Part of a small language model's weights.
Architecture: RMSNorm before each block, no biases in attention or MLP, normalized queries and keys, capped logits.
Training: 1518M tokens, 5557 steps.
MLP neurons of a small language model. Each row is named by its layer, matrix (up: input weights; down: output weights) and neuron, and shows model dimensions 352-447. Each number is 500 + 50 x the weight over its row's rms, rounded and kept within 0 to 999. Numbers have three digits each.
After each neuron's rows, "fires before" lists the tokens most often just after its 100 highest values on Wikipedia text that the model never trained on; "fires after" lists the tokens most often just before its 100 highest values on Wikipedia text that the model never trained on. A number after a token or word is its count.

L4.up2867:538427513488428536606473434511530552487473505493489435565431466545635527511532450449481458470458486481532535524535504459505470553431492373497577488470486489634462482440600469578434519472507559503477549538434521518566462486536503513438494586448576556559571506499524440460436498590435583522
L4.down2867:573534415477503554501519543488519586553544461449465523481513470504500420588458532533557466479451448508424521632472507511558563506553532701532437519502451454480572513589514528518480469405455558489477442481498511489480564480548393442529489417532484459483454559565520520496459488491516373455
fires before: "|" 45, " |" 23, " (" 7, "." 4
fires after: " |" 62, "---|---|---|---|" 14

L4.up2628:511491517562505473584522473580510474457476493530498434469536558392503505609529539465517506534484412442423582424562530536553527517538475451643571567574504500469472481455384591478554589540569574409505463530424449457590439506528391440563461455532453537474552498455507525435588425610437563527
L4.down2628:490433387517486536418482457437424495572512424517489484583567458496516453476529512515516470438469517605493457557432514512526482412469440512499475476521411578491514458586464562435494543490496556527537635523513500654486566495456405379525424537552447532579474590545544557501536479587560581417
fires before: " " 42, " |" 26
fires after: " |" 26, " " 23, " Majority" 6, " votes" 5, " Turnout" 5

L4.up1924:499539399509561554526501567514479438544452419475453519464475486425513545482493459559492468458476478514491511479531521576559462602479467527476524419524482466504570475538468450544411576538474528464487385506465599462446479491415531521618585449619481508589460517514508430420481428553496510440
L4.down1924:455598486498494471489526578563514436454456481455485500483491464523408497455514557544460497520453472510581507545423575526547429579478431460604568505487457550468408462423497422512441464523392490392600525731475564507516651520464479449523551457474536609524526490541427514426588597479459471561
fires before: " |" 53, " 0;" 17, " 1;" 8
fires after: " |" 54, " 0;" 8, ";" 7, " 2;" 6

L4.up2018:623466438457586460476471533463525566484463498549448491467488449436540434515505491587586493439570534494514521492553585487545513569453433521468477493484549452529557477521530467470498528475486475577606489443495517372626429474508467522459489487435573537390537456494453473535522527541490501506
L4.down2018:624561535487462483505529582539441547491539579401500571468477474515357524550502558573524485431501497514499416461484588492517473538481422534450545414525480533519577440438441530548414434566469450469462438492539531546526508538610523528580387498470528555496508477538470496522482496394418478457
fires before: " |" 51, "Y" 5
fires after: " |" 50, " D" 5

L4.up1544:458534418500467535517422481490493470531510535587504543456538432421503536562438477568590492467556573584371524469435468464645536527412466457540430511453517425487511517471576524507344475477674488484604457508500542475521530444520380570392529496479449582483436498505375498490540532455508532526
L4.down1544:484540561511492535478492456504488574567546496601568544545512527483588507570450531516573434454520550620478488494470443518476519473514470475475612498541527423512471476479578490618469466487534566518543512476549478504478380378547434432499461551485456450582370501531563402536558605432535457439
fires before: " 0" 45, " 1" 18, " 2" 8, " 4" 6
fires after: " 1" 24, " 0" 20, " 2" 8, " 4" 6, " 5" 6, " 6" 4

L4.up1933:541418518499530507557525454588498514553560493415479511422476476462480461504530492533499592438572458537521546422487468513508498546539518503475479552537510534541480498527471527491437660449540485492540505422472522442441408442512500550525524561502506512545499506502472383463556468530481484537
L4.down1933:564514531546498453552390468558461437495500458487443467446510397586522510510446550474452476468548392544576484485611417487460421518574485548533490399570493532565519515460476504482572385583600463434473530505402460469504542501498449499405460573457347570453605455487449489545457548542566557465
fires before: "\n" 45, " " 20, " |" 8, "|" 6, "-" 5
fires after: "." 45, "\n" 23, "|" 8, " |" 4

L4.up2829:548500478495500557543524394523531543498547526550475435543629510525519568468493518472405503491522478432433535441534463457500558453464423484524535546573524421482395376487547515503568557508475491536442495494529484422579481505495388514445456505559546578535533507505456535453647414503446491505
L4.down2829:620523542527550537479409499461567504505470475414509437485537480481477613473456529507522525563443529501521503471415472445517465444489556496558526456454531475521530483504464592383529340494449492460530482487415479491484484498581447456535533444383630491473395471548537388440496496568543551440
fires before: "." 25, "," 21, " was" 8, " and" 6
fires after: " the" 51, " his" 6, "s" 4

L4.up2967:449461490466488398422508510386509532465609515537404599527484493379554440490408465612481556427440461543504555586493489470527513533506428585498523484393379385580490469497566563392506537450589588600501546549423547492487435592567458523529606469444514476502496549509465475440529449462565544407
L4.down2967:419519467482569473443428385441477466452516615546525459483490552542377460565530514513562498509474539498472459528400534619508442552609480485499563590530544474447445549548567430386485512544542470460497488530504518524505509604478456502495430535477437439448461573502528512578460535528537470570
fires before: " of" 77
fires after: " the" 52

L4.up1494:537548448533505461625426523419514514515565458413481529573431565512523503490460612531503538475504480522520575445578474532560563576507530537513526537433506562515512503511443470517498565598529491499460511483512533359521460448515419537462494492494497507473527409460558392502511531494545502502
L4.down1494:492538524433465507438533476436502469441491505528499486501403526533607481499454556509519499482542440445478451448540516515610431530527475465652514450546437448560437431556456451372576552512614619512450406561537564459526468505541513493538575505497476508451469482519587570436498477571543466435
fires before: " |" 41, " 0;" 10, "\n" 9, " —" 6, " 2;" 6
fires after: " |" 44, ";" 23

L4.up1613:491551471447508545555480524502424505528511507519492572583504516438537437528407473462453564457527527448511520482483546604606457472602377478537563480517486363470452551433464416516411487407587491363485439467467428538525543521547446605514543464528423554593516538526440501437526474522441476573
L4.down1613:537597533559444504458449401463518476541533470493501531622466523534445485523517558413484515547550609561465512525498549415414511514496495478498498481535594542565478424568538462514472455463514423547509572415514488384545578488539486520513473449553442442542570570527470508541507540531509467458
fires before: " |" 56, " 0" 9, " 1" 6, " 2" 4
fires after: " |" 59, " 1" 7, " 0" 5, " 2" 4

L4.up98:469516474539492467565480453556553547433484496551448443475412543460431437512547581490474489443539558427526514498525503412510558474533443484454481459462554477488471453517490537547519559455582482469540504488456509532513464463552518478497481460487549561530585518479557555453528465474511494495
L4.down98:533503493530563534517480512500488513450571453441550449532488477557506484516459449403438457513361457491589592386423481418504472472515557596563566419461510538439474536469442572564555550540463569515539482505466505570473404430443502522484498444428531493473532541495498477431437477451458457425
fires before: "," 20, ":" 17, " |" 17, " to" 13, ";" 8, " and" 4
fires after: " in" 14, "-" 13, "|" 13, "\n" 5, " from" 5, "In" 5

L4.up876:495492492493481568609507532502609517470598547529437532537506442508578509463540532501592526389506503451495524522530481336546462474451375535558493490453493486646494498459537468512379593409623413501599455515560462476571586478512490475558482517580517506459568412580465439553505504498514536495
L4.down876:494439552506572536484553523469553449472461433473490524571524519539442579435533459549609398414442483449615496498587502524537513549495487523471411317617493556378575389529516537488540411448558483526433435501434512523565545478595494482426445518526549458491594478517482483619465593542479485524
fires before: "\n" 56, "---|---|---|---|" 24, " States" 13
fires after: "\n" 36, " the" 19, "|" 14, "|---|---|" 11, "|---|" 10, "---|---|---|---|" 5

L4.up1793:579452481481496487543568535493463575421528505417432460475557463418512546551533458585544501441470536665553441387520517466478536530482467421470482457543588574588445490426558447466559486422664510501546405540521646535482485416536528556458481536436530600487641478498491476467550519448554548556
L4.down1793:473567471513464449487542494504402516575443543561534432476548528530506535466495576491493444542462485477585500497479509467548566485498505494569526560477529535489459537452500478535590519548433480464572531408436535605525409488489572495493419520543492478563414571532477539425390503521482532463
fires before: "|" 48, " |" 14, "|---|---|" 9, "|---|" 9, "|---|---|---|" 4
fires after: " |" 75, "---|---|---|---|" 17

L4.up1099:606437462427518605509407455473578496573538490468414458508505519572541526507512470519591682511499545553493445478419427446522586452471492491487461465471611511452530516510514556467481492558480467498547563493480527482593475444494350523474676364397494504504503487494457545491451477464535502354
L4.down1099:523492532500462544481568427480501490511541507548358537479500564511509493485486521495568530566458459514400571496577493556529581561550538556548510508525496499517527452506482527509533511501487517500446495493568578368476520444508485467504426432488505460444497548537488560512511489513488535505
fires before: "\n" 53
fires after: " =" 50

L4.up444:554447487514384447542489544477588540496624516578513463548563514496565482590502607482551581440494406463507504444461551501501402484427460545495601521547472540612424504493471468531440443557583449436490473558388572447492547461534463527454517470556442540481661475508398403497560536578504617568
L4.down444:516482535529453454557439550499441568506496550490613417411531350481584400473559516509439489466479499498608519558588457462550468572480494489471478525512495395490553532459502463472486544515470433505565536498457548505481495470533575502520522482470485382446539539522517484560482468485596502406
fires before: "\n" 69, " " 11
fires after: " " 63, "." 6, "-5" 4

L4.up2750:440495500439519567472565455543491418435527483516426565511517484488499431532469608475611521498565514507462567400524509520567529489551431524519461448464565390504416600526580600501524602494444486530469413574407586517468563534519483522453556450500511532504580468496488444462572473438533508507
L4.down2750:388576484543500489511449557523487472545529534499451493497483455522526432539464499570457506526439385479498493513481428509484478481481537405511529501566439539440416495475515410584500412498567519503529520403483567466382476546467509537509490493494492495421486558520630505470496536532545468517
fires before: "-" 27, "th" 19, "st" 6, "rd" 4
fires after: " a" 33, " the" 30, " an" 6, " The" 6